config.toml
n_layer = 10
head_dim = 64
d_mlp = 1024
norm_eps = 1e-06
qk_norm = false
parallel_block = false
init = "normal"
optimizer = "muon_variant"
grad_clip = 1.0
decay_fraction = 0.841
final_lr_fraction = 0.0
batch_tokens = 131072
z_loss = 1e-05
train_tokens = 972300000
steps = 7419
MLP neurons of a small language model. Each row is named by its layer, matrix (gate and up: input weights; down: output weights) and neuron, and shows model dimensions 608-735. Each number is 500 + 40 x the weight over its row's rms, rounded and kept within 0 to 999. Numbers have three digits each. A neuron's up and down rows have the sign that makes its largest values positive.
After each neuron's rows, "fires on" lists the tokens most often at its 100 highest values on Wikipedia text that the model never trained on.

L3.gate507:511484472473466521498504533490474543484570506428480574481493522498412506529435491504508515465468462525498524494464471525495488462492487515496467492515464537491514462520500566489549467504471509487414533530470476433511514561528526464562477454470463523482438492466400497509514551471513512475445499556430454457522524525537500538463499495530497448485547544524492450462489440495567516504441
L3.up507:494464423515527452458486551517562520604543554538523429538535457454424533475543504508563555473442514475546516464490486502521480460513472455569479487452449481543516453464518461506546525493559471510471531466535514553481473478511449528456531499534587536527482584457435521473542426545422440451449490485483423583568500443603498465479527470556424528542524552497521477462476502475514430474487
L3.down507:520511494490456518533511577540475444492496454524527512504530464521529450453510529520508539465462501444583498510456544519467449484484518532450495423459486559556496435630479554494451514469525520463510506556458462462561562516426419497452517439492551504518489494536506405503460451488519481559505476574488415525497484549549502474520547488559493545495535473595520467530525513479511548465417
fires on: " of", " at", " to"

L5.gate701:528512497571501469552542525497519485506447523497453508553465497525521510518558456529541491403511545515537506531483460482519557530509450507492510502478540420537487461482514517498506535457516439536479545528427573544468482476418487485466501498540557460529544456470530500487536495521462475471490478490525451508529520470546502431517518478544517529410502477560464470548508554451533456510525
L5.up701:490528533529552434557492530602456528450449560507503439491484430507473480514503515615481640491519578540528525546477518480566445504450484479484491475450525496507513475477559518558535510493545590478479537505508602492463470487509536461542456502501459551460507457497590505515540487537502483524508523523483471596440555501559530511528527454480531506481587508440476493457490498439427454529483
L5.down701:544508520515527511529449519575503490534495457534493467565493484507525550469445504551514522449502474557525435575487457549628498489486539491499605530511496511537537538460505458470453462460526490529460434483497503485508529476534500507487477438555499466498541539501501537510527566521534534472477534462433506544513528512452504509428456548520515537499507468434502523511555460510439495543492
fires on: " of", " the", " all"

L3.gate867:579563552487535510444517492569573570467384489508600502534485421491522461413482571503522493545453458407542525519536533436508480505401576568433553553494477506531425546487485470519438519496464502396477507522488449460522441459509483515473499470566536503523545503506538440487505494549517545550496513460470426502486456437477541561527578508532486494500458460511514525492470504577501483605510
L3.up867:522545523529437571489537419419556508514511435481454546539439548530488507490439484462461518510482470450512470505413537494460465433499454401513476449533509459377464475467494550505507521449549424499484568518500491500483440477498511414546536500500527542533478514515514494508500532405572486447439501493512567493439510551452478458482520479535467494513505493541465450530531493509510499455388
L3.down867:535580476545461477515475528585502573536485508515459514483493511450475491472419487561517466495524471570496447538538534472498510561436470513429458483498494544497490484533469500472536562449465465491500472467504473521500465549502517486580525466525501481535517473438516505537474556526550470490533449560536513541509511451530507485518518503484540545521442490493479471442458600593441527447436
fires on: "\"", ")", "'"

L3.gate928:492532515541446436531519545478544552499505457586456525495531537519539471502515435450514463488424443548548522539472480606580548497505458531562486527475475571502548415469550531499524455526475580553478586493487482518545523447493506501490536507530460595486558470488523518457436417480488503507538456531489505486557513503534450524545518404484407516482524527476582507498600474559508497495480
L3.up928:471498505486576550466525579482422469493519523418486488484492416493455484555535471478570534529574508482513497447488510480451470466515535485463496498518455547588518510500511473468434516499506438550485533532524406473516509523488440509464464519508480497434516454453376462508451420532424517534496536534463543490503520540494548492475516474480521542501520467518579479493438467518583494483498
L3.down928:550486471507517498478468525537554479505545465427541552465515506543521436465485500494495506480530514467508510491445515541443442459537465501510498468491516533502508541467443508502515406458503505502417487506469537498527427489491517480493486465551582466512559488551511454456441451505446528529555588528490567466495535540542462483500480549511537525486469435501555454492535465488467525466438
fires on: " of"

L2.gate610:513519504468415444516545487520500455516495569445525556523556432446504465484489442538481483518506536527459503540493521503582463534512453535486479474495512503616590522534519523501541494565513546479493442534477544495557469482523546527465441542476534434544497529513540479508472447452434474529553467492493455465485504525501508464517466418448486482508474520500470560458422503477564510532440
L2.up610:510472492518449484532529485470497469547505513483476452477499457537516435509497497498488464522550534499546546510562453547564537429475430501544510549465492464505517503539467501491482458538568478461504479572569528441533519500578455530474615466459510561503525509465496424460474601533499504508408487496525391495524565513528445502533519507542466524445555481479484488414498435464486490425522
L2.down610:520498416513506497576522499467457476512429437470495464526468452473490504505470424468484477465517489474483471570470552535543543485477436502490481489436461523456566525436484493498507575537487517521469459503489427602460526474517540525418522485533470583519559436495508509480481446529525491464526426534475482439443470516515497517461511488504515517469504531496484550495472453449461563461483
fires on: " |", "\n", " Year"

L2.gate109:553460555480546527499579491439473546542475523494523492478502508530441493574460498510536485405459564425468499484505498477516490538533494488533529526459496500446487520511468519421555453527577468558422494495507441511547465592518507474526478483449529479492510532479518524520405488472458562478465488567488538498486549530524489478541497552457432442457527493457467477474484580511441577581497
L2.up109:532477477437450526552559506462465512417419532505482508513459528557484537527451495518520529469464481478541553436510455432463521557510473504492478569493541466433414498433477484504454518464490526532513546527515484494568498517462498536470406478549419478550496479438535490539469452549499472441481505510469536441462560452514459463506574527458473549547533526562466526472523576525586555480497
L2.down109:520499472516514462557535482523488578484528525496541435531449513475516459521551486503498533486501538426487471498474482459528518554503471439477576530482513462625447473525459540533488489537515428561506456425478502540491474430575467435444608458470561483480497516455480481506474516570473529466502474558469504524541512477476504499500549484452582456462512517467458464528473510471513495523552
fires on: "\n", " |", "\n "

L3.gate355:478493509413518584528506452544527495447534518602486539420477470445522516506532504474481546507479535514476492496519471466520484515437477598516508495543504574477542492528547488535568500577561526505510502540411440526513488457529428525497468463544545466548432520460595540423499443504453487487474534407459533532464491462486529476529419486504514540502474553551497444469571467525526486413527
L3.up355:532452503507464504508438463485401534380490433429459554504504475521435508531531467532484537479588557498525483448523536499399512519551549452474537439519435570500489505460484559480487539465529536439499482475522513469513538550461568575511501523427510472459435472464534402532599448433564565508487452456481542442457512479464508539506571498426545470444492495481528540498503540515515507572511
L3.down355:540444490499591483564487539477470555533490502476445558557576488474443439539509495498476589447513459480489467485495514529506532557464504456463534492481519475510442556467504535528516484459501508421514481477529535512434442462452432487539489533484627542524446436490516433462507512479509563500471486500401527495469482491555518537522522586508498451469542480478448466480550497534472408541552
fires on: " |", " were", " 1", " 0", " was"

L5.gate429:462520475475536577518563483478523515557503505454510498487532505536431577495472508505525562516505554458470558499480536456506505466538500413396518477470422468539458531489508499487481526500465507510549515464499488486518473473467521470542470435442478490474532518460426445439476454482488516533501536513532468535428569460493477623508460531529489519512500465481485544456516659452487480472523
L5.up429:526561423514492493512420459521512510576479510539564504470426493547525540522435537548528528522478486432456562512627473463501526516485549512550579469473509493452457621570514456532481524422432542554496496439535524480492550525465527463562479466490464525493446416509607489499489558469484504576509432497461516518561471452513453546512488493501506501438531493539591535534540507535430538495535
L5.down429:407455485456550530466532508479488520473548538459457416493469564487492488495538531455476487519556506490529537466448532440513542493512432455445524502468477478541492496472508544470494543563458463484489518443520474512506527439525514445505513476510519574513468526547417560530532435479496459438519560491488414476465564490511533542476483512609520441536526497470496497494526565541520472526505
fires on: " and", " or", " a", " \""

L3.gate762:508490536475472465461511480548485501439520497539551490411427472517508466539484481543516536502490472463477569575511466473514459548535539531486579480458556501464466463506546493484524454482472507439489469501463488558581557496474437512531542481562486566506507494472512452459536467462438519465403537560425552499433508499494545494564482532490497549467494547569483465451525524531500540518539
L3.up762:484511436455500515500565517549479507502475509503429509531433447465418497546478453471524505446485425492488539457516489442518513487497510478476533525434513468487514447458451505558514457465569545522431587470537542518508439505457560471515454558466543560471523534440502512479421512417496482463494510505531538541493527418499474464507543563527397583503589445488563493493517541492517530494482
L3.down762:571520451512516450534502500501548496500512509480545475576568457502543442470529459508519563519558485535574445506468528499487461475528460495465560496487469439487519493491510494454532448538556535470454468499531556535530439524565509439502466483502528520466455511509450562504497562563535476584479474560516589597455495493567462551508541571552497443512447546461458506471479463506517508571479
fires on: " |", " H;", " A;"

L2.gate965:443458556506496522517551479506536481528477550514429485470493516536538518523524481488597500479508456498482518488556508466486490522584495433509567506503550535570508455492461563514481432546568483443512500522454554533515531471476541552540499480487569457544489501493490547465455482498550509548474477607555556484525540477495561502460473544473527448477565538453493412439556471597470491491464
L2.up965:552535506500484506465515422550570486544459540533472533470494476484509517537470520536470485490509492483492461481507503533565464536501494439483556539497444415462482509455473509473523451470434503428498489589452504509542548435430442533483541540498467521466517514540480633490461562478503554524483482610519544482504499506507495524476493526530492527493514454543511502473533459490514504560556
L2.down965:505561470537393499461522499480561449547509552538434512575550464523593483509531548536526484538517445479536485429447548540438543499497452492491474512453520474501546525510534538476511490560478534531495427458535459510529510441511483518542514582502544454544468477575465490458496519470526525505461493580484480523482474479505492514522525534478515450478500541492485483499439452476485498516540
fires on: " |"

L5.gate462:492515493473535511461520488525491513520487396549500454590500512530501437430483471444500460496529530475566471467465487535504459541597438542440560489522506491430523483516584546552453523489530476516525483519496551539430513498483512456506538440516533508500469522460519503505516529501491475536508549523544401384487521496609532536555492473502506472433520496423532517493418514506494511473503
L5.up462:485455498552549456519483447552535514522501534521552499581496555474495485451524486488476481483420500547526572453538460513490516483562413504546453528524491467451593480520580561500476529501526533449467520489511521361481454476557566487470541582553508579528492485503499523558551467458491428443518541519546526506473471525513508453469482445534489520450601534529545529478475545531527499475508
L5.down462:481485518563527500499496488508523451510446496548477549497460461559460554434395505502481554494486516573460477551531410469465498580514550508423548443524500476452481569508488505480473479472533468505520483448471520542532500530504538533515507529550442585501479478500528506452481534489467584523467420493529517436522465462466443490528483509478458507483495500543513452512516505467463507514574
fires on: " and", " of", " or", "-and", "/", "'"

L5.gate262:512503428502503503502558435554491551565486469504511495477572536495516566508493532537532537539465524457498506462483525495472514518510525439473563483431455563484486557543520574492456509490497452519512503509561471486563544493457513435556438422490514572520472473443465555511491464464514484520524544485492471485522533389532464592520439443536443534462529499512464481508543598459485527526468
L5.up262:569487445474514422579513516487468528540498503478528531557570584447501532488497530489465488506436491514557575444453457403523589468501529477543509527395551525460464491520574535497495521519445438474546472522485492500506487461454529465503479456515479520508542470487505480547460524446511471547550510479465489510531450471544492466502452467444458414534459429462555476498558506534422516584454
L5.down262:512487507507591500533526428539483494467464446444541471472526548506451520468511528435569502560480484399493576457541547494462522505533499503491581478462466521479496447536497564533487482519438521540510479500548495463515563517552515478497439460514517570541475511536501459485519482464530511440481512468487540504513513526584493478521468519517464465512518518540533510516560538493578528542517
fires on: " and", " in", " a", ",", "the", " or"

L2.gate9:479461521537531449495548471471487468527448533467496517476448480562461448483500508479467471442468542476501541479477544445503520453512485430417502542455442473506423538618500495484459494538564447505513559497479488465508472522483492492424494508486506465497429569482529459517441483544485465521469511502482611492567493475503489512493477502549514511465531591435522517504395587425569536452472
L2.up9:545472533509499487464504540472416526482497502478478443495452528485531505570447536453535458424460507446480460458467480524503451465567485522411472507456537479495493528531523549549470523498473542514513530527479407424554521524525552448517499449546447460481514497474464517458491497532520470458457454561436541517568563386485545463475494533498473500477519579455523573491517531477541523437512
L2.down9:499469508495451530437471486470463540501566525554467499541547542449472493539476552561519501547511600459571513450489524405486500485568439493475490556532450519463562539502560422553518469524470514521450451540481503516518552467468482492441498495497518564495470516507522510463562550505520526462439505490544515562543473424521477500434545462578480468542498632491524489373520460454525478521425
fires on: "\n", " |"

L3.gate804:540482510591470487622592428545457457544479488494452438521510516443496451539444486504538442433429561525484536437509468443517506514561435484506484547454493470427521529450499527509503411524538483533485523436451467491524542485468583489514532484453448540560443470538555519487405507532491485403512501497507465487550544502526628509519536510465459447547490444448505547440525578488437503504452
L3.up804:468529500535542473523591479471420567452520499407507405513491447483515494512445551449509484495460545391521552418462485506515555433492468455440420545542503493508455480541491514500478456484492518564467513515522394443505540522443505483520456539554519491544430526465439485528482553553502473468473425483465528473544419461453464492466575460472521526480503463523520555490507529473523495518508
L3.down804:467518469544496473471568454553419497506499566497471470510560532466502432521421472529560404510421492509571523428432426514437466481551464495513521524512452502438503533559523551470550533517513479599482492526524462472508446521485529500430480524506486551515432559425461485497459483488455523408408490492473547551574510504530457559495520551488448483493514516507517452442535489565437481506559
fires on: " |", ";", " 9;"

L5.gate238:530511511471452459520480513576525508487488523471538526452463558569508508526512494466471517523528521527515471415501556519516525475560541496504509443559539462530506499467482495451507519465570478479467425578491429586482519494468503487525483434537431500400436566547463474428516461490437442555466520454481535425528469460525446503471547522481525489496540421538507552478459479496532493483427
L5.up238:456512557514485592506435506567427527461505491521458551478508512508504471528521507468424491597553523454507497520456453479520504482508525563511453475461563501581460521478524532530580523445520452491494458482528472532551508497539508473480499524483502522535517577448440477478557539484518443517483477469505516536452468447571566450515520476528551516453589481498472539523630481522379427542512
L5.down238:576569499520584477410395490501556494458543539421500533467469495509444553538518496511510596522424558507483500505448455541506497498522480472536511510519472530514517500516513560455486502522415475472526508529526493494479468547481540464522465468575473498521482482557587508512462530445507616495467487514551524471492498521512410496528539526489523481528509580554582526509534467502504491485437
fires on: "it", "ad", "as", " of", "od", "ar"

L3.gate94:583461549476441464567443466572507468490459457467470481544535418487532479475499507482590537490507540470481502614514459408502463491490490544396473528464555492476543519534475538572437526479515498470449540584529542533456467552475501438499472569575478457486441541492504550481485478401520484478459562496475452497467478614502498502503498522468445517452394494525457505540511446506561551411492
L3.up94:549470595548500501460542528484527478513427597482481527501513491495456549482484480480495488455422435521518435484553471508464477618503498508460471521521546466550525579498500462510482558563515479518567467478484476527461504465484538502483501497493459507533553439511559486448573458465527521474460435457419543560515482493496485498488451452526505475452528471497524501510471446477467470463470
L3.down94:520532523563519467506571475466548496509544525554497470504452458503473505494493483485490508464482412519479442477492447508495492521484451501435522458570523523418549503472463466481514505459504458526513529469513535527479403525493452556494540514490474509530486495545500537456530473494488458434514534417474553415512472548478456423486458496479519473436506467560460504523511509529536461467516
fires on: ";", " 5", " 4", " 8", " 2", " 1"

L3.gate22:573437530487564518475465561529437497520531530518491532516516435468499535454477450516486520516486549521493483445540449509503535556434531572491454473490511514474480445493514455555515537441520477481512544504494541492536495506516497453474485540495525561510506455548475501585477467516539457466524466468516497445492572440536470441514477510514479529566529450498490555443505405446524451478473
L3.up22:537536534500546489515452502516434529515552509537431475487479501485476548496484567478543550500455581557511514486587512531496503467525497439550500442485561499443508498519491487546458471537572458480508542475513466520476494528530522514543542622568548477552510455402513481550550449530519459488523436481467431554443459431541516474513526465492402528559479541573471494477513478491529465479499
L3.down22:454499507498530500528543560572509402505495501507506474575531446522506593563545484472535476509473488515533473432533526558468422510518445437390482526552510514442490477459484533501469494487555456508470473500477478522516476442537519537517452604555500572452512415431536406495495441529477469477532461531498517451502531522523517521492537516490406463565476528549504512527470469506555512469579
fires on: " of"

L5.gate10:489488496533493473544505448501471539547550506518479474475540502533480463496467501529449560454440559477505468505438523534501520534556530541454538400467459618531493496589531392533536511453516450516451533455524472415473499525538571496614484549519488465549519477478487508494518525482536422541498440459483548507558459480509472616461490479485523476546502505499438535515466625417524479465469
L5.up10:401501533528494499470463457520478456495529506534525495448474452531459434489441597500512495489470533523538467544476499555458484502543477552483555540537486527533399509521500488503498484508470480498543574467497512528517488540461471546558511401537479492500391480530520470465561476509492492484450477491512484559545454511483429433472487520450430427549454501492528448546548484466454514574559
L5.down10:558515460461476471496472519539497496516448534478504489532548469459514475458458451469441562496453474464507487529497514475518498539544518583469480449477493502434476501493495501468480491515537558518507513404532490539486489575503469505491520507596494442547491530494507489502515480530439551471486475543429429428545401498461518498588512533519501451495497492448536492462418469570534464512477
fires on: " and", " which", " that", ",", "a,"

L5.gate435:507469492517482479555496552430567496525525489479475525559523535468441486438493548518569408465498534489514500502529519507528483459435464522561544514510511489483455487506493518481516564418545507532530480506450509365478526467500582493457480483599499537501503465517448510506524492478530503491547549523483530602482575451551539454534519554571565543426480485491501519458406524450508613484490
L5.up435:542476492539540561580504550517523509499465511524559342574494499533465472502549518528496481538541458473611479570525493536527573481494448398457466509522488495483513514463474482506521481488448553480457445505540489453495394440537517449452495539518496428481541513546477403473448523455421550429476476544476463591510503513569563495501468485516541555452484523473526591465507485467519527479478
L5.down435:487494496531518462523482466529532474491509562512417476477574486487495521553470463532468483523498504483467482565470453441532501567471458474504523472487436510488538520516513498504541417512477512558424576485510514471510516434512500519467525477463555526531521439514527479427504538469582431518457570490501461472522511482538488530495542491485504536517507406483558499517454493530482442522501
fires on: " the", " of", " during", " his"

L3.gate996:507548549472528470411476452541422473502504442502434450450482452537536503591402485456450458486582503556496480538559461485431501512512544469417514542467415544514511557447521480510426400511537541522490516556472556531555519566471422474534541507521489523502528515517518418493477538541484479506516495475570506442454504589553534479509508540501492510466505415493511460500492440472525482518459
L3.up996:473395521539480457483538496537526472482524546486510515505531466533566544491429498451494462427524521449495496522537413515460545580587519564583521512487532517543481541486506518500477481518507494562533502469534432445510488515440486512521576413514543430513507502505568417487447510496479506407477559547506519489501487554530572491487442518551469396431515471537512513479575531486492462509446
L3.down996:413555598527501478560470537487410497518449436507423439528460583485514551493493470519433487510575470538487530537529550496513461462506572566523493510464527469430597534477511554537513557532514487536477482521490481489487509462543475524440567516466464445566520483516590488472484468485416510502456444523485534446502511520471535484528502414451564469529501431465505501508463462456484540548548
fires on: " |", "\n", ":", "\n "

L2.gate656:524564443534522516492484545528468572466494514495511473531465464484409531447449485490493493512483514575536466499510446509576501569522528529457390486508522519495493445461487460553499483593488521483470543441517502449556509493495440480476459471486485466462505525464544499448566458470512570493459441481437479532560470508536432537510561544518520524491496483422464440496542481504479385477477
L2.up656:457506460523493548503549494486419470531515458486512514463527523496513501449533472458514474505549511440584517448525505458464488500484476476493447495491579544492497574525532479530474474559512541369588452511434492508542525509462488504496522511540533456516530476523538419510463465548559508479502456469462496516482468535531497543441485548507499445485551463458570425485489560476549480471554
L2.down656:573511506519538445565501462390418530553480527513455561519523515490500494510531485512446503467479517513538496488547440526531617545496437448468472623440496500489520528476464457497515482548418422505534457494515508524481481463546509533426501469494493476523488551525494513461458534519508469520509447538528499529463331530493511516530550544541489496474544508507539558472433502525528474496463
fires on: " features", " see", " feature", " featured", " causes", " saw"

L5.gate780:445433494509447499552531547518497465451455482463492518466594564583497525428489486567548426499464495524479510582477500475489490468552474465426477506526439545647523543431513459480485533626468458439446501554581417497430543571507424506434483468471451534483436496502442521524516529421540545429485453528431443479501472450512468475483463521436465518517589556525488520487516451505480498507525
L5.up780:520427495453561514475447520565572457481530485490495533472495425477517518520534527528532540431522537492487545417519505526507484454523456452538520514515468447470525455468571526512514568511522537533511501436482471431543503511516552512409490488479559491433437500491447530516464486512502543495473483498511536446475412464574576415452479421497431513482546422471540481543524504535451473462485
L5.down780:483600491501517425534425568553500537414484534497532515517523599438481537448522547527482454520449493454503529495447512512516525453461531430500551469590520472431492512451526539542540555531440549463474546539492484496429479559557488442434473454519456473543457506438508474519513510510486509475494496574494534506486440535476531505457533466413506478538499535491512509533523515500484452555578
fires on: "'s", " of", " the", "-s"

L3.gate1017:604493506502529468433516553519501497559488497476492477438494498604425512460488469564461557496508486515507510485501462451586550550549493446454485499480430575502545516440449507485569581501538501516407545432459492502520465422459573481522509519575512571468505523560443424456558482428501495426562503505533462500452521522587450576549456578494482469529508471524462462481543529519445456503448
L3.up1017:503564526501488490484419459465508500481461497550506446529483485566553489545552493530360473431585476451495450535542508450467471420473517472466532547499469579492529447477624581499534576507469483495462543560495513529505496557560483507561433480473543550485485590505595456466525516528466485420444578465531506466512460518537479525504497559559397473537503502538544506524400512493463478484475
L3.down1017:444496464523497491473467519403497555481382522439535490530477524540535531402518521508478441439502397508443496492582461493484519480492539540496487477526498561485472457487588478530527549503468464517485469526449521445526517508463529475473552529524541488518482517415487555488570465482488528482446539533447571491524502539533538480595480482458472594515549521560526553530527512462562496484531
fires on: "s", " weeks", " months"

L5.gate464:471486447523407490500462526439475493446584443453461544518488498464502430523520455504466465482516561546496462521450587500477483586497569464555504518487501480457545532435460507497528475485500507498496428550505476467547474505511493531489437448439471524515457463513489467477556472449522571466495487426438520555499496554513499569480438508560472550457529486576401553457543519498514496495525
L5.up464:491521436503452428501408506504488494485462474503560549567493462483465554507522546550462487508504499503572518476523549445437528489506531553554578495429475466532535549390456467622513544465478535447541461452481438435545505545442526442421543506459501502508502468500535478483500495480519497486493495499464502467498585399435595598467555495498483527477497535530487502466562498448572553470520
L5.down464:521526530515472503538487495454538455482465532506491569525519455435557494488455458442494590467479481461506481571492518450457472497503525542507533471441579498445505434518561481516525505464562449427476571410484564465473538472514531513492476512533493496538481566491503464516566538468471459477504570528526568445493489515500531542454439463465502583468465491456556502500502484536442520535445
fires on: " to", " is", " was", " were", " not", " have"

L3.gate92:574471554511548514549506542482473524483498506549527520472520511454465494531434563523458512526522484483526523494549548481507492484481549480568420579471471484533509481480540484470601574502533466510475465453468449484577444525456521438482440489505525497425511466521467500452523489500405413461485441582529491533484490446450509457447439548556467577500543461507469457407507533532491409550563
L3.up92:552489468537415442552487542515521501485504509454471515534531453479525512499488514556432531477496540497452465490515467524563531533521475484517549487466533495454449426475561478508481543466498548530483520485446502544491460517473485525437550516441481518528539496397537538436513484485487428490440537513466445501455507511531477462515456467488478488533457428493578531516513525508500475466551
L3.down92:492390477483496527544486495551505501445505491469488523493451548449484521502461536434468453498489471504513490486534540566511489498491485463524480523498510510434545549462487524463587538467441486528460468524462529496524442473499450476480591517438446473476538463479536503505473480476507477407411538484398472531499475495494601422482526554473484542500474528571538507400453587473564377529470
fires on: "s", "z"

L5.gate108:522513466460476472529558547497444552489484510522502502507482575380467430493455507530490454517506529480531504518495535500536463445541439485507540441479512494503535575485484464462560518559477466530427574468424458497552519559507462511464503485526438501551499500529549494450530473489433510498500613506455473532543479562547492479511534523456415417535535555532539458486494573498484450580472
L5.up108:543420495448510533475543469492526479529472489534500408496554538457446460508449532494528472475461476470541556464449470498509456454480483507496552500522509507504502589483502416504546453600487513496469550511539430436511463522548466431566513465512451499545437521517504556384574565481474463511557516563505474551553492495492453493553486525508440458537477558503496477532439591514550560558511
L5.down108:481514505453538523502461494500505511473528541464446483510517579454510617521462531486471452495525482506573567525481570498549500465456424526522476462430462512539511413505514484469487439470499538494503482491515496461537539549560453516464504500524492520485422538412556504456444548509576520503485520471437483445504487499492528518572538470551537511512455525466427482458488530511565457425553
fires on: " |", "-1", "ind", "-2"

L3.gate328:506515460516538538517454493547545507469568507528520539496501509530560509570434548577530448487592536454495548550561514530499528507464501447512432566534507455526529476481487488610494490515494444506511510478528506536495513524521509479499463508499579554619524495520454492453506573463429530518520536530486492550463514478499385484541518497505593506511531558511491380521487533490479540526470
L3.up328:489548512564528389566406492557454406524521425572511565409522455536551452527518506581509509470541455486451458544584486484414519450481485466487388558513484564530439450523525545614500542511504420525516539498460490530488456504435491490481469487539514521502489539378478476502475529467447555556543453551468512522482489461569445496551496507501529478484502527478480481498552514494554505598463
L3.down328:578499483420494482518474447572499571510489522511514448548492542544498519526526468536538451398493542531521553468516447557468453471504525539490500481536552496526484467517426489450467522479494500538508441534476525465450489516511401523453548426463495515503472514516409467506577494514557533449611480545520526547491589524555479492479475539490543548524540492504477563470560433561520391551520
fires on: " the", " a", " in", " and", " of", ","

L2.gate455:536527491444447515492502485499497513545534474466531534485486483505483536486460454536465534481477458507444462495536548538506536482482409451497470480442511496507511526455509506512497544546561504545449558440492508457489499460524524421457457532454571479539529545459484441550481484529408530455490473520616491553564496442518529451467439477456583452460565463632512521504563483508567497510532
L2.up455:422443532547460559483488498516454499539478528527482512523459490441465509507474508450492433451516521547479504501540484497565514512520585490553415466485410511525573525446532477492486515429521485483542487531537480496534567508568534543518527503452537486544477501465471498497423472557473465519441450440438480448512531473509516553569484538535511486493538529459491542501485530510422520607543
L2.down455:476488520551512514536537492483526496434453527486453534486530480470466448415504454440489431513528478466522502549461526489507501516499526441472466547433493510514540533514532482484492533498495506480561557494455481456457490506497465596434520538576536490481572443480555507561484508536478541441502483478584488426465471528445498516523466514546505505479496484499562560481574448534533521557498
fires on: " |"

L5.gate978:542583490490456461474449558448516522500461497530486534541569505434452527476470505524511466506451519458497489437494474485516466487485514515450544586471432530500498527472467486503509491477570591467436546518493466568586492479540421489568438532453530485487469484527578543508522538495419518528446526452566522491504611496503464504466489568516513487532542513444442581472412497506522563519418
L5.up978:512552461453502488469536507492447531434511572441528502525436509427406430532460402498472428493441463476511513482492497425464533461473507489541489578514516524475491484485444459549505508511522508511533521514493478474544502517456503536541488494506474522540453536428523451519498523554567490483519502521514522461525539439461478520474659587455453515500483462529498528495472493495572488498492
L5.down978:575577484498549440504488455539507483542487439561478402467518529481538412465497498485552463457471464484527502485488457449504440527504489522428604468507444491459483531516472450560462506504540453529486517528521529484409480476519504540510420508525440451564458508482505485547508513553539454530521555584514539552453482434545477493536479589525483519443503455473474559379520542435531509567462
fires on: "\n", " |"

L3.gate52:527454502530549501446539545531540532474502500485513525438538500469411539526531482444501485498553421544507498442476551497500456486450550502486565450499585481523500540543487450480531509438482506481519534536473517526545460457477544527395576577542462414496510448497436448545483415505554550507520525466551570491409496438492547527468581529513511498451450539519493547487551448563480549478458
L3.up52:615592492536492516576477461475493501521542422552577550515524498584541459520577496546539543476530520407503458452462543472503455458479466574507508441458462463438477544537534526469446536436508486471505557467520524521545442437480475549579563545549555482444513540440469530445475561442501468427428486538452504511494473518500491456500478497532496530504509485500539540508419519507517494514530
L3.down52:546489575474461514499489556546554578492507495462574497474458460501517524477481522412473522558581546440512480491513469503515468486474513473500488483517451491458625493480550474549518476410460526470492526464489556530479529505481529492556499535541456546567516491476494483450536499470571554422573468545475506518503520492507525461417496461559492501496512512452519547534535524476501470504487
fires on: ")", ",", "\"", ".)"

L5.gate443:545530519539530513511544489456497547471471493514522476508469510466475525476458500447527499514442536530565559436517566443568465516518550513529566470522514496492486486480475513504479491505583456504465534487491517477517493535493534505488427478521519521537462505553521451490527532531478567413440504524536461546558492528504468475478453527504471523464505465555512496436550535442500530518488
L5.up443:562490507529489457497504427537530535442494505473475538513468453441523521466523439499514489564427525460524444444450492457499610512523517490515504507440482495545533495543519465528490510498500541498516485454489550556552503546493540515494448517549584472528449443533515558537494562599551484441484541465478533551550508443480501485496528536449513512442522481498542616484478439480502537434488
L5.down443:535513455627435455521449444498486511519557532530420486506522432485521429447514444547547548462557539550514547475449462489525513536549466501577594464455514526521489542540476456496520493478415461454422541490460532506484615516581500500422437486487451498478535536561421440612457466561478497502427575468577478478535490466599542512541528458494486547483505468487510446476489484490407509491512
fires on: " |"

L5.gate566:491482635516502505505501483471495544529503523609487523502544531488517501513473494491509456475572496442460501560535486470475513590468567500504500548515515559464519549558523428482547549535491446552453509537506500507537478554537528485452501535514448483489542489630508521531503508582468443455513447473464540517541403531508480492567492464446516508499516514467439488496553476480487468559487
L5.up566:500489545464511589558476550515530478545537530432504554511492526502447518463495521552501548526472585423514466491575486493456561564529521579384492430492540526469434531516502521538546537443454489466456508415493530561425477504544472549542567564509528491514476489469456518471468550526569457481438443588506504472504462496532458565519452541507514466596549462542476456453547550518485471575495
L5.down566:489501493515478476479496504566558417423506491539419517530499465463577429526530429458483494442504479477576495537446483554486525532360502517526403490447492454506513490503528515415453475481502529500478472466502503547512503530539454437515474521539486549498512509491429456557515501479432546510483438543495480504607457551436479446541510523539554485561533533533459497502548546490512525487438
fires on: " This", " he", " this", ",", " each", " that"